Part of a small language model's weights.
Size: 16 layers, 4 heads of 64, vocabulary 16384.
Architecture: RMSNorm before each block, rotary positions, no biases in attention or MLP, untied embeddings, attention and MLP in parallel.
Training: a variant of Adam for these matrices, 312M tokens, 9507 steps.
MLP neurons of a small language model. Each row is named by its layer, matrix (down: output weights) and neuron, and shows model dimensions 0-95. Each number is 500 + 50 x the weight over its row's rms, rounded and kept within 0 to 999. Numbers have three digits each. A neuron's up and down rows have the sign that makes its largest values positive.
A block is one neuron, or neurons of one layer that tend to fire together. After each block is what it responds to, as a language model described it from the Wikipedia text at the highest values.

L5.down162:477505476462568563497436437528491568473540472505558510497527533592430555498393629450446503510541431600352541492403453610513495423401513464440465493551514464526565490492541480489468420502443498515528497498468515485506519492499443509477518447480460518499496595498385580447383503444471579551
L5.down272:487557494568514580549620500370464414478522498481538477487497573433457576487440528581508511634528553447427570456561488459406487454436588471511503463518432434514538461538470483485456541457473382441511465453453546499439546513471539467547499437502504455534566505434553540496573462463525545465
L5.down513:461538490495502579586481416483486514470512505540443491584559553593399536424484500509506520564535561512475598536480523598480550513481541504543516456434493593449476542462532450439491436492451519435442535497436410539457503468522443439577505587590479502448510557497587498411490505478512471541
L5.down548:514527516420471567648505444423474511468354478604459444504549520461447523493466481540538452596531382547596489516578541524488569500479427477435439468477456497466478409440515506493523452441582438446468527451470466463495568376516381475563505552536479481507446497526493585547514506353545534539
Responds to: Plural human-group nouns. Nouns for groups or kinds of people (people, members, women, band, group, those), often after "the" and before 's or of, e.g. People's Party.

L7.down479:487586499440549440530584536579421434458565433539478436522449539476488470502453543512405458498593435415387563511474427531566548541462532512504479500477465537525574481466573509485435492470496479527520536511450553472435423468474535474498486486511514468509554484469498469508445436479574449554
Responds to: Release date/place prepositions. Prepositions like in, on, during after a release, chart position or place name (released on Executive Records in 1985; number 107 on Billboard), plus closing == of section headings.

L2.down3:417535561467435436435476501520369515466507446479526574508550545449513550497455519536486566485575513459468580578461459491536461425518549549398546540514556500500550435548419498517570526493499478516510451577485470583459532524480514505451527431522468491505523536499572552481530530521435391428
L2.down5:415551575469545451541475496536479553465413479544421504481601441461495414459444573522445534468444415542440489486462462487530517504481572520453461483565523482526464545502522558439436490469571505543578512514551552564491516513521496561480493681533488585453485461501480416485528529460527542529
L2.down90:539499526536463542505507436410472535511576491451474429552610465501447474554512595514465513449529489512528522511482394575478454519426495521498460524491544483454495433545554541524457512515493653528592468524519529505557463474470500477489480446486490440552439506462489465409521472448559468517
L2.down142:440516463428467481535502458502495409483529476588533428458571480560451473449565629398497522512448457520564583466524566493426586592536540450485493493480434542404470515449403510563475506516522540505508493565457620555480485512489513422494512497459477451464596479572525486394591518488450479491
L2.down212:507480590553517424487528538445499492515480433528503508473494563483455485523497519495468468515408501501513473494534505394493469505529486455485509562485377402356485616507479513473586499410583482473530569447572515448533507471596463521464459465461519506448544486583366476485441519514479425524
L2.down250:472465560503537459533440502486508499557469465483539526495547607463465498495528522553492524495509451489547481522449609440515483468506435528533461481563452477614561467553508518510458537506438459498463557533502488526504584521517552521559533449499467540535537426584440570368452551466468438520
L2.down258:465481472521449512573531420477454535571524505511492388365515549527460515483477526460543473519426538490502527412441534525588541409486484495480530584527513507571553479524491421485475552521558473508520432563485403572488434516450466511502633513579542544509489467521488524446628478462556490605
L2.down263:469432466491380476422482539622505573530501530445475521505636492507494486495479525404541536516491455472556467472482565469507570560537473582466532413544492491453520466491518432418503469509496494509495557553484458544485343446478547441419548521461496510568508551523527501574440537502430558521
L2.down266:492510535519534510584475563514474390446479479531486555489510553480516407433512433554591509460560496520530497450471503406558417432507539487508482513527557446480468544477482572518474518510536497460460505473484526456402428548519504389556491480461590532556494567461428531447370477382590556475
L2.down368:493609477583444514470423468494448436423492494533517507538476517457575607475530642463567465507524460505341504489475454511428537523454422546540538373554538510489490478542431385481454576464511513473508433453445423496554532503475426426533450531501539490513535528407555578532498514503433439510
L2.down442:487459446492530516486506542461498465506542542471509446422504462445431429551514449513516522533490501510460460411528512469443487599553454507423493599441575443433523498461415528476510536531513537580594456434587525447496397495530605563538395508622503478523544398568586498536584478431482472538
L2.down461:507505590542409473537452512616468478525578571536454473581440477458529531488509491567522480515514414513544512495453552557542543498509462435512520557539503458550475531476434452430419415499442475413481539549482416506392497478561548565442614484470488536486610571468474549475435448550524600536
L2.down589:426315473495582470504408459536482510423454469632510506369452506569534488498463548466447500501480477486428464492563561481549500479548453481498477500509536421508515475564564483617540466443582436523439524450651519480466519448446464558387504536497511473499548511519387494413508484540587466547
L2.down701:508524579493441429514493495584449438532549512517523474572608557561461541494538580519494444450487485566519510476571529501485540454515476587414542569473532541554552450455530524405481636450486403441438467489585412511440494428450505509454433470444487445479499503422448481444466543539484540488
L2.down702:533492505493525497458454483538426471476513447555531554426507526389536497436514474561522545490434554523462435529572537439543444554495517554491468539489446508521502517467462504415484457482473447508479442509520531446466563471473499481531533426566516507527552481550411521475415419435446469428
L2.down706:448509507481487469537576564482482442516498413465487443523561644493434418446582495426529496448482513483527443544490570436502446582557419478484512553602450540562602505572401497498481527554517474574568580523555484520489527410480570510487486464488509496568525420524499436516465480461417472566
Responds to: Quantity and position labels. Nouns that introduce a number or measurement, above all "number" in chart phrases like "peaked at number 15", plus table headers and units (Pld, Top 40, kilometers, diameter).

L2.down61:510546557460539492546448405517499558476522565531509498453523479473562497495474524627591444515610537475481521532514570558414522519478492484512448476583533462526541540604519576471470558513523537424580454545534467454458579462429499539418434585552563491404539477521615471443555438458501502505
L2.down91:440546485460424518512461490593470452531546530555443446479537453445455481493500511516521407505422473526400504520419480477477481549470499488426501522568473492530402460499501487484452456472492490504409545385484498587467565510523458459474515511597521506548506502524429654448375485560569591492
L2.down97:450460501527451474546415490484467511463585464541510500584489502534489535376497527537513582481466373559466513437534562520488508526440457537507445470464479448614430522464565480420435519509455622506507580472523473439508575534514478466493487541516484470495485465456366510506427504480563616524
L2.down138:438521475388419474578519508526460505470483541520503512513502453532561514583509528534609406639491435521609476528470579499457398460514486475470444487491538537545509524506456442462456510488385441489410544469449559458529538450515496500545453557542556563533485491555465540502541483574444584552
L2.down154:463547451507512527610507550520474437582550542498596537509447444506529460486496493447535479514533460414368499484522494487508560417460558447503485550537457593538413357496449507459513490429557508568549414505526563494449465493506390377593517458493520511461480481499547541479514540543497469486
L2.down180:412480548542522417505543560541523426499495548505468552412461616576512515480480538556525392550574447460497516461468559556457490421512461509499505413502560552572563388530510493517549469518467517465442457539497405584555519388545491564508565414489560497439469434569452431507512462556646457472
L2.down201:470543577458578489474494528497435547516510623411543458486447514482482517357561491526537448605383545437512500499577557596536503566478466458555408529487524541495485391557478353549512532509497501563504474512555535521486575427514449503529439525509512475424512534510637529422511512421536496467
L2.down336:525481540417527492559442517544546378482519484463486429512524620440475476534454499545580456490480519508634477411435496554487486547432424522441520533511476601468521477538522459415412479455531548574469595499446517487541463458523519483573478514431509532509442476418517487485552426467542491521
L2.down396:520484488591492552442457518483501505526492447527434501519489519534534486447568461573501502583581431524438499523505609511491551507611512515519524452530497576579510520455381473500505530538482478464489495452562595533546568447503480434530536517491507561550492577523474544499419397476403467454
L2.down454:478506535505488502533528482532522448455447462520469476472559496550532483445502487462528455566438511525581582511498439543492493479517403520510476551516463517515536496528527541490511475429451517478511476496519504502548568476478535572508578452483550491498494552484512518449537434504490532577
L2.down475:479536508568463471519608479513469390531441421499487353538502527446473418512518467489546498547503505489508490526422566507409361519512516572542511517532438441540478565469468530438505535457445455521582467536462472517496492508532438408608502552504510441507572438497447551354462449492481538553
L2.down495:536514504477522457509465489618506472439457561390507532552485494491469486449535516454509539579569480450524552446496473544586528483626512554477475521549529416494556569445561520438557453502563510505409489492528558471575457448477452562452521470488433530530509465431545452480538504547544516504
L2.down541:454525479539368508515502455506505490534463545530481479555530418413546512427457475581515479583481456522494530496491489550474473470514516491460509516567543409555509445599373404608518509519547578497596578442397485523495471514452515475549440462561477525464435527495563610454505513573548453557
L2.down547:538446492506459543499439442536462459453422441521458418506491456517470538574544426555506421524531560576606521513520534501461505433455509597467437468469470544447493526433373519477471509454517450500623526470475388507508541436585355521592544501615504539574532403579454410475456534526466515568
L2.down590:515447513531520498468521597523533492453446483451541463530436479457417512543578491550517446525583426459438576511487502642494428516494558466550472470480445464431501642500477385505502431533487509460484560469526573517549469520570563545471508554482550451515505561559601584531473477497404491481
L2.down753:532562489532502415464466477608434503539431420447514456489468473475531422534518551487536529551540549520626600533542534497402473470508549476529487470525558496466498471486461510512565451484516563500497475478552412419522523520491450499482515533527542508516465482506560593446537490492553499532
Responds to: Group and time nouns. Plural nouns for groups of people (women, men, children) and for time spans (years, season, months, age), plus middle pieces of Slavic surnames like -ov-, -š-.

L5.down91:466479529506459480432477494550376420458479529423480400490591530508530492509514507461554565509479460625466498539475526432451466494449570542505462597444502539594518466545476415422477526491490454499503507521496485502418495460522526552453484527476451537493463512474485495436472496555471576462
L5.down127:441474530565586470512417447549518499400498446581521537566514506464490465504455621485457558492370412496360515533466513560474527530557470469454581418588572521524490454454425503586548540438483489475513394575494450497501524516485495534541502463560465561581627505466580486539472429484491475476
L5.down253:463413508513541592512457505500511411519537505582510579467489456480537504442566460527513617421512532479460473588506470490464525568528445513548414422457476517509525487508568472565547449433554485479572489521524440521505573521525496544402491563419412600472557459462448542529504469506504474542
L5.down757:488469513456555473489509550522483457481511535509635535548463499473462546438524477551499550585493494557463515485544516435499428549491468527528590509402593555586518514512541524388549492399526509516440495508462545492569553535522570394504517504466527651445467479419450409499455501472568495500
Responds to: Quantity-phrase heads. Head words of quantity or determiner phrases that take a following complement, mostly number in a number of or one/A, plus table headers like Length.

L2.down23:479439501540389526451522461484497497457553431544433490535437420447537492476431527530493515534497445485497558557498493558506516601474460487540495535490456473456499482504621529480556498489462527546493504445480435518447472424448511547542536477495521458447508497518619521451530496467542484415
L2.down54:542495582465476617498434486571500530519572485447500542544533529566493496430574491415452517461525419500495398523467459547505492518507505538450422555479463541560580447542581510497493515408457411480545488468533536484466436515460534446451475422472463470543471570508467460471558530566549420439
L2.down124:519488554424432496485474524514536440478411487467546452488531514577524558580525462515504533482509571606485494511498548414550473592448477537521482549492517553548546538468416550565523509540455484500486537454522500451527482453517461441443437402509462497495447478517416574470432487488519441458
L2.down348:425417574504539491467508465507444552501462521518465486495481550465490486475472487494499517604570558458574488483513484473539581524525579435431494536514495459554545580536403501550430500533549540467575595502447588483436597501469483444462622513442513536480447629480577453457417441528520541590
L2.down353:520485484533446512517574497503508497460506504492531468536410481486504603538498414442365480526415461540438471587476506500500587500483422458462474515444486501454422509410481520521531557433428544476488478511478426521505508362437477451399499481491459504431503518492452457414529501548477502474
L2.down366:504477456555553431512390592457496435418498484428496555450447589449512485506537479465387488587497409511473546434496422419542460512491489446493422440542566446519441531490493508439448558487471568560497431472466583529524516526482437474448447489519450469526547495484394476450455562573623492531
L2.down387:474442525506525508509528440479477454501520449481490485414553528561479569527570446470500499439506562516534490578432536551431515673430444408478494499476488545452470505465473513413554461513429508511501512476530509484492525516507559427527517439581495466487486506534365486526518484445428523562
L2.down388:532484476474484545498497514495513463506468580559559490374479464521451511547555513555568493535543430470404528489544491529535467505504477493425462499434466565503524494478519462513576426439421501466465567520545565424501511499484460548352501522529444483501487502441519533486531538579527431530
L2.down413:521532512488528469437548489580405465517472444555489535523513556368548487492492557499453481484484577576504558441475418556496448536498462493469514472548447519370456539623552581478401445457601414425499452514500553505557556606401496355442496503492351530488464523445561458468487520487477482421
L2.down512:553502498441512404494575508524502491502489401432423445526456516457488507493531483459479442533471506552536556394442495513536463517441478516436420542534512452427550531483531579601501576585478581516462519524466390458517546524471555494495576402450525593547573444549530522433503529488517435467
L2.down521:400451475444467461501454520461574602508499488532527475514521378544551441470560581537503527512481547474429484427463573389499436440470558501439507417517470524516594577445461440474546485521497490447527476437498619511585495571530477481568498405458428525557453519510556445504461528484469531622
L2.down645:513554553538468473492496454578520488499400565555516444471548570483513509608506458413488492570435464596509491485498558441503539550464514537489474513464561537461568508474386458520390528426486442513442474556483589499440434415412438502481500390438462513533483496515388535500550517448482525523
L2.down682:564479555498479366522492486550585389479519545459536482438487513465591543561532474563505515530561500421605497500447481568513477532544572344547479485593448577520457539545581571439584529456558526477564548511419548487475540460498509398513508517436580542493601567580536484464477492512489466453
L2.down712:509532488505462467604524457532462436468462508476392570544374534507505574532475459452491582508588453509559434454497480465507490565451447504507554535457487490412489539472456463441410489512475551514501534502543517515456544469493493491523594406495543483429534488497464480415469478515460388478
L2.down725:475444528424406523466543396460474549470451581530574487413395479518530496495465459464507511497426578396468464502373396589534445514473521542512502474438488569455577559497486548615525534467446550509533442460484501542567450488393451519553524494541555439563481566539581476521511478502541498471
L2.down764:450518492485438510570541439427362521459518574507501442556531564500445524560502514454414496577417476514465522436548569480505529482479500477528506509508473523458485548497479429475464567525501535513440528531565559461507457538476496524554586508459490471525533536459358477400471492484571581520
Responds to: Music article markup. Line-start wiki section markers == and table-row pipes in chart or review tables, mostly in album/song articles, plus the words record, recording.

L7.down215:536457544524525457455570513470455492506501468452481468469563415366521506528531477493530494517463498526526494451542448522508536531472480495460566567555505615500512474474597401494508546484482493452533465399546416485506521503523502603555375492497471506514360510466560552589538489453462455486
Responds to: Verb slot after subject. Fires on the token right after a full subject noun phrase, mostly modals (can, may, would, must) and word-start pieces like Inc, ex, conf.

L2.down76:473536535460536498418549477520527504538511585490438337573522550433502573454488499495495438534574525522542479476466497534484514482556449531508530496536422530477494485489658381489585488513538417437472492568569484446507526565494501436486450521496524575534463513533560441455459470535512502530
L2.down169:474469642465461447392503443469510558474479471510453410504507442487480470541452515524473573495450447602524454462582507370561431485555562523484504425537514504489434593479400525485607491451568455427451404468516412484439491565613478561460407532465517477534529523446532568554503501475450452506
L2.down178:433553498570471501546451466525463484506482461488473524566514615457515459514451443487569528435530516572451454506556484443513526580448493444545517531487527559507525542492571445416436519496554598493519575517552407427502604580494534560458541530488522503516449466456495521500435499477498458543
L2.down223:495445532496505485532507502550467535483544540508536515549566475533498496537565460478473573457506494512497524522453569530536465494480507493547482440419471418455534391508508550552513595484544456479519524524504387498594515483573546503580489548381504525566524443491383523493526499490515516455
L2.down342:548549463451456448483487494495507506482511590432695549501534415496571542548512489493449443498546444479431555489480546546470514540448482486461521510503523546553542478514537418670531391453467444564538465446443495490540505495457540483483454556493515610556495522541538559533520525517504489528
L2.down433:528571531495448447472469526459505520452530535539480459494489497499463497529567434452543497475405576602552437424489533550514459528458437502523445549479450517569496485592508498496576554425491492453527486497483433460438529462489568488545505552438456477486487517558498598471456445525437493559
L2.down492:470506552578521497455502442395468449450471388497407497464450520534545519485543486573569455475518520482522495519453447510445587630504487527513507572577472548491514507472572485537473534545518445482461535493497490458474510545469473433518472520511501488549411513477579430513579447533460543564
L2.down498:582537462444438413524512496591367495527467488499528529520397495486495461452566464505536468533452488537493528430466494451486468492475463604555519585463483497542480501549509500477481505462478446511510447405502520562500493456443598581571371426477525470433538487577449520454349494504382529533
L2.down540:448557551451498445558480504505399519529387526468500522491521527445482495526511460554602429463563521512576612445430550533399527534533437492566533559500512548516553473557552497427433487581495444510482593537507405499496502436426432517445462511572466472510541526468453489467441409518459542444
L2.down577:467515525490480478440561500551396530447433518534534521512504485588486527489557516628544590524498485525549491487459468463524526442568512467424423504510407501504540538481493509501558544459468477533540574458553449463518548506458597478480496593474577477504559439467477515470496482489449521469
L2.down641:464423546491453449428464497576447488522496445431499443596511497471455501436539596542432545467481510600578410589516502510607449542477445469494615443395531573492452465434535552524528505461529505463444502490467426486595413559494480560580458602508517552590490502527504455495497590490451458537
L2.down651:494546439524564487498522507532571449512476556377445512521451443478529451504478520567569490530502507551542536442514607543645530442481506522451487535558416548494465616435513464554457501509402432532522508528482560485416518544441483512463497522492588522437516495544419512494391480472510477518
L2.down668:521601506588553475499496416537511470505461586515529597491589458485422505622576474531480487446456488590496457478491494573435452493479476486532534512580458499448464512489478468540495462390531476491516418536484398474560514552495491459499540497580401574551475621556543548512488400599491488486
L2.down683:422510555498447530561577553500478490426431564459516541478535527516553431469542521451502595420578539443455561538533448437499521579487507581482497499501510507454509511515487491534533453515536467554548593496642413449522545534496462534466546393516503516567467473493459529558569646563467512594
L2.down696:568528506484461446461597470486500536540461463565482516501499419468540490504480456515512537483434472425537438579455473517603524483579462516554450525498424507546423554497635509505600509489494474540576524453458483518545514567493433568411511570516592522574509431518537581461570532486527481539
L2.down737:448415494480527552469511511566429492415491434572525502497520584558515487543619433508529498479481506565479540464543513460458526538453422442479487471521400517558504539399577473464524534513502466496554497545426457517515465471511561462566513576511489559458496495534387490454501514430428485566
Responds to: Word-initial prefix fragments. Opening word-piece of a longer word split into parts, mostly prefixes like re, ret, sub, att, as in ret-aliation, ret-rieve, ref-urbished.

L2.down19:485558536489517472433473494583469546465444453469504509513482465549522524427453549590528498534527426478493520458498495424471467516530561541463436540493453560536476530481530474473552478455496515549503506482509427405541474482521482548450467602456548460481577485526557539572460429502491542478
L2.down77:491573532543498555421553509430457479567400502509482474479573568466536482488559485560558492582437613434610518544472454584394469420445556592543429600512588461462457536596513473529510459456487430476438559522496508476460393462519422464484489518491488553461548465518457457503546509533614535575
L2.down116:497533540598417482516565439497479390539434420426492463510425562540557481461536549471609413445512494628519406499514514490501397518574409483518496496516493538456574485450441531555460447518547483480442606476534535523495494515549405455493500481570542586516515434533476476432413520564545545509
L2.down269:531516467569577444481534383492505476446524482459558522484520515538522472464473510337605490562537561541538530603471489575508485473477460557522471431511535593474467496529521446439500494481479566480459459505604539499524433471505479423452485560525594441471560508482492499538606495516506530504
L2.down293:431476524483511481405530474498489550505497531528448503407609462486479541420454507605374528521511452395492573588581477445480501496554575470525483513524431495490543524481505482526531489497499619582530482447451482507469446461471560529407470591513524471568571416463472556526557514476506469487
L2.down314:423471427504593464485487471541520575539493496508415582430580558515450534484481586447391476475448502588435561516548462530530541534487458527489431563550485456605561526543384474490475453475464596528538517538367546418525484532447465387580525481499418494521546554485546497510477527516482511557
L2.down322:466475499584516509471433458577514529524481545492530574511567507565550532432540527516430525482448481600457581523605465446472488442489536606563440546552504567520452501535492436481493458498491559563498523487542486347506506448588423483526444482490508416484558467490495494471564425546466517464
L2.down325:500508452501535477471489465443533419412482508437496418537503534531526517445606477516531520512456484660499507518507520416495448527506586544527470472520469556445479572478358508486517473500346559546544505533494442451442502431431583420522480408554459563535486444504557553474506490504505572464
L2.down350:408478514521545534506492580469519490532517532524472564532458434528555431550392407488532547512432453490473516522561525562588509570556525484456497534516444470444533481488586524501511580494566488504484475425589494422480531472516524378458393510499466492477441495488523451507497518546428468513
L2.down369:449390547452488504628425460482451533556486482461490477429490500472568570525431443448427424463417468448481544546578495557486530474479424535494461508532506478540455569503469525511518457463485550496533496538479426511485505494450488495481557534447584534515490519490498598443492554444483560540
L2.down476:565470470469500471452499403508465436511469492609555467440605447472553565461523507540510449540476426553539506548550502530505563487489540560427507509572481447456563491419426506422483580530491575515557476548475378539416492442474479488474466527539416542508507422477463454440472506505503511545
L2.down636:527491538541497425438622469519494561430450516493510508492546484420528484528481452611445526549555471501510506507447550582465452505520550634417530563509547493446440545475506528519505480512444490515479450486538506493503393471466545581468465557591425568590571505483398503516432457511436481505
L2.down653:508508441591483476604466484449578460513479497476470501534580457585444421516544488510524498525392505565509526450576570521462518466551427512510404566520466432522489560432496424482529448465465435444521461542523536524505495456465405541532503461543514547484540532508485549506450500532536530469
L2.down694:498451502493539361502583541442501521466567473498511494504483413578519509507523518473559520528494503534509527460567465518475504457456438448475450472561506486536524489465429436549511540626453524423422537413513521471536594477439463500530507490437460502450530462472486549498537488463550507401
L2.down700:467512459544507422521481522606458425466467403533458428512600580517476484422514494480550561501482452707526538475542520510492497527434477525416482514575452551542490462527441510413396573461415485512499545514591508464474522489475509473534508616535441570542523485544406535475480422508503555528
L2.down767:455472486467426452420489439543505580486489493465512409522542488553508472437510527580549385530479473469425529512397467562523556464562553531476434514530443581582469538446401471470554501514542456572475466472483472484537613487510426557534478573532471474397534480522580501498402459524506610467
Responds to: Word-initial fragments before completion. The first piece of a multi-token word or name whose ending is highly predictable, such as Grand (Duchy, master), phil(anthropist), Cru(ise), San (Antonio).

L7.down136:574424469551514547471504494456499426431578484532486549528480508505445444460494548558492533481509510551487561555451542488494458476501498472483525518452527454456455520408517569458499485502492490564530485510508437498464532506473485529496474529509476495496464441523387492500449523410490486456
Responds to: Start of proper names. First token of a proper name or its title, such as King, Pope, Sir, Dr, Fort, or a surname's first piece, where a named entity begins.

L2.down38:483511508527404496499470462509407534476568463582467464533475501509417466486497508479449424476490529515484498532549478438574610542517430462449591547495562461433486468591464519600476414444430542551538492518507578509478592450480429510552536493548578469529530452447391490516496557456434494529
L2.down118:549472472533461546512500473482476532544444456517454587561539478584591514492509491562497505511465510464478442557473496491521501465496494416462456558485483412424454541477420466487509490446386530521532463575542449408473472442492433475503466365493546480589537477538520540487516467483453576512
L2.down121:475502492524506573430454522512510494483441455426442519555574618554506529461500459417504463474494458465520470448439631520529519443475358463494540562585441449516559504517475556522450500491456455515517601519443482568579550507569563451455512537402502500596521507496494491529408433486470568539
L2.down152:490478527489463455546501482552490494513516537475526427575545515495433538404509471588470446453480473548563529546464441595491579441557500461584549484510563400530557508488549616549453514468501534508453480454485518496510541476500508532536506486528507521588491409422511520498557531511478485609
L2.down291:528470479510577506583545583455504529546454511435442524478496484503514546484513491446494498550486435534524505502547500559516564573508511543506535559451552429432479431443500511537520587517502496508504524415511513475469540505498534560533454489562555476486465501387556396500541428503530534548
L2.down315:378435443574436503539419443584437464387546532535438515460583463531510548510509534474516435515471495577554452477449471487520508590488457442502588423457570535360499505560456475542515486443566547539546537513442510521461521480491457507445510559414506410555463447480542430448515502509513426464
L2.down355:516448488559494562458501509482493452433477406436485426496582590489500530488401493534534480541546502485535499451443617571445596450453503507546533571559561501438499457514446538480427546465494486462538454549534518526510582542521518462542472551514536453576421513497528407473545435501440479508
L2.down357:645489479545488529494511435450597534533490440502606578464555430489421568500500434493547471525488474459447541392413563541448467554551397499494532515475607456567563517543429539421513502485564521488471487553437486528509457443509504552487567537494476557467482486382423536529575467448452573497
L2.down398:511416507448497496497539500499475426480496487505518492515557455581446479432545612532535526512474515467486541470538460657528504506477399478468559490500485453494468422530507492427509453537417365433509451480511439517480487475455464507525522576501410494504517428470438539450421517499505534552
L2.down402:471540517523508564428599512533450460516618453466444423533489519417592555466522517555508442480432586538460575500545427474362471531487560514493473459468493488456566490523539450543480542442547477505516538440560389513518609530518551467496557534440532465505499438454584485429439521466575454412
L2.down424:476493510523597555429497499583518484502466525467528445584538457529328586485556563508517543460480474494462461510497515615535533455420523511540449458540518529512544479527530429442517538450562475451452514492440498497497537416510511495569508553462408538561448488462581623493447544474445532434
L2.down557:478528451458439485488488538455414442501524362559485551549411452527497558484461575459453443511536437522403529520540499522524540572537490538479502427597538421490510500526406512495486575500534549523431437529418532509398619467392504469517532506538506452507581452475440524464459517513557452422
L2.down578:487588502550499411548484415507457510459465512512516568532564476564467541510520480603467492582539561513448569531487511594524503471500500480482487467538559446554534474555425504498414469511475441440449436490492567407503459517479439500492529504522503492479465458443631557428425471570522523493
L2.down650:512388555531503483530539495495389488491533560476419522489511450532463604495478578562496570521428553566590446453509490529393436546457461431456552479590545433447466500425523528555377510575473526494463488474502497528594563410526508574462509476551447519545445443565545503461471497503550498447
L2.down699:503446580554524435503491554447535398522531447491456464460571511459551544449478486461486509509504528551545472564474549401467543513388489355511462484532515528478484476473492634627420544588559439561504456478505471532500593507566505498485565546533508548559473407542366408487593514449512495398
L2.down719:453507568477534568475521441487459469487515475462483468463501537561553532512441518325514440503450441574463502552573608518482529505444449436509438488584489391473555477522685490445462562531525445536521523519557438446497509443536538431483477472539552439470504461553392470466605545495506463558
Responds to: Complement-taking relational words. Verbs and prepositions that demand a following complement, like lost, against, According, claimed, plus the colon after Coordinates in infoboxes and table pipes.

L5.down318:507541528524550514480517576485421578517566484440494566477474559501470498489440459410510526477457458565578499547472498407464491458449342513469540538567521507463411489467516540477545480548562494635456441552528493498491471487500510422395534473477456504513477460637431369567514536514453469510
L5.down326:384567450438479507456515521557466547426553489423564487490498493553485568433534494433471501491497568466390460501502459488533425516474498476433453442461526508502483530376423571426554557490581408456437404570621542516495468494497577560471430475403525609568541453468445562503478450486532553477
L5.down571:429620492457511470433474470463416594488516632513457554462542476459451497514487556478489491541566568542423574471521464491506644532531483500489501554509502555474512419485510479469494506595459478537656451518447500523419412503520589514440422518533455387549533518533434549481473454559423484552
L5.down626:508481400527566477499454491494465547536501464438486474551533513524517465559501485519511499493537519542494510552387588475440571590427493517474434485527498464554520543525515527539509545416503527474398381464520460526557482509507441513568520422606536463447472503509518542473560396571470574536
Responds to: Phrase heads and word-starts. Nouns after "the/a/in" that open phrases ("in terms of", "with the help of", "long term", "rank"), word-initial fragments (resemb-, canc-, conf-), and en dashes.

L5.down155:603523545512574457486460528595477455516486447538519536503603471532502448548515375422617472484482531459557474453413521489505565455458504524491445530479453490560487390514555491530383501517428499446491524450504462457532473463493454433585437436470556562573440594423530462457466441484426496515
L5.down352:481522501651503476432464452528439497487480485515449509505525431471555462577488542521568516496481493473412492495530555501562447515513553488550430485495468505567393517493391489509588564483498469554528481497498477504526431499580471509507543462378408409505540562557564499553528442510531513515
L5.down400:505561493476495390464521434444432551529537482535593510506556428540574505425408531545565478498474431542496544441608451482586573464512455439580477453436520468498593524491528427383525510492499548419530403406491499546532462528476574469424500578556506475420586430545565552582440524435489481512
L5.down707:514490507550396542463537502548451422568538451446486419454510531507416469495506460500499439486569564491486448479500623528572493510550427487510363485485460427522536515463426497517516506443438453487538556492531538505501402434514366516419467502476413499492456523441496519517499555446457480510
Responds to: Word-initial incomplete fragments. Opening or middle subword fragments of longer words, both common Latinate words and foreign names, such as prem(ise), estim(ates), inv(aders), C(erv)antes.

L5.down327:397548472501501530424543506465411431500532416425606467459525467563533561433455529407460522610447454537570546445511481437475555504515498496492446576569497515529532433461530491466531467417510499546543452498541518488460504487467443482469466510438574498433498500498473464535474491410517585487
L5.down580:505503460465489466441487491498568510543532500446542516431561610531423586497531569578451454629477527527457644501502464468465520504473484551487536458480469471503545462490477593500551529443510507553548492415474580525504405528463486476473508534484548467527459428463540513565439588513440490504
L5.down592:539485448500424591534448438529484395549558469498461519453555605468498488472404470563503521546573450544529602515434479465468531468536604529520522492499531455589511433517493531509460511476416396552519442508439565430516460511530452495429523559508471500448549523477486529474451484547512551499
L5.down634:467520416422407416412463478434506506497506468507440522439573523579487532566469626516499507459527427434456575457567525503510472424523505526538515421535459529523553454480464466432503444410531491562463522498562545558456474475415568452521503607575541503399527483503523424452435508525477460480
Responds to: Section heading closers. Closing == or === markers ending Wikipedia section headings, plus the line break after a = Title = heading, e.g. ==History==, === Career ===.

L7.down3:517421463530530570511532471507481402516407551485541568474507442524510454491441424492479544373436487585485461401532501503397456481480468574544574597573577494554451479589578497474490516462563422506525483550508554536523538495481500438499472507543492479549537525501436459542498480498463434426
Responds to: Formulaic boilerplate continuations. Separators and words in stock Wikipedia templates where the next word is fixed: table headers (Pld | W), infobox Years: Team, Register of, made up.

L5.down142:606564452526503506585584487517508525450507455450456493505482468444529538506508492549581518529476458430508515439592452456464590501420522419473518603447496443545648542514552509508565531558447553572570507577460591492491504477485550529505481569523513537511528526518423514530594487555517615509
L5.down387:519521623475517462551502458540484571528491553479477527610448449569501463512545531479534440489578349563436582507387416532411541496528490496453516502526490517576437395569520589535553484512458539455513553534531396468523502463522545529490543443471510586465527437461438559575469512485430511452
L5.down656:531510492487566532532555472561495503476475470472399508579485501486430503525550486604538447515532526483561515487625449566475472476475490395512502573462472465530596484462474398490509553549549556472500483438428498534448527467437538394536421549487573499534500400551434480580506463508558521551
L5.down691:489471404544558482433493538526432484451563474526440536465434488480535534586588478583500466496537486488500515435497477531453459469533523519600490576447482470482604535422499377566507597601528550458427532528425529528472588433405565529481441495502481601519546514522560481440453499458485470549
Responds to: After-name tokens. The token right after a person's full name or surname: possessive 's, a verb like made, scored or signed, or a dash in credit lists.

L7.down393:460521467453470481493494613508451436529557503488490446461450536496459618403555452570364554502551526553530529446513575507536474489449600476496444504604526509555492521515416441574588505501498426490555465417513574494549556532554500458529422457453406558493478531488450517467523506414392567430
Responds to: Time-span nouns. Time-unit nouns like days, weeks, years after a number or "several" in relative-time phrases such as "six days later", "several weeks before"; also scattered name fragments (Mar) and table headers (Candidate).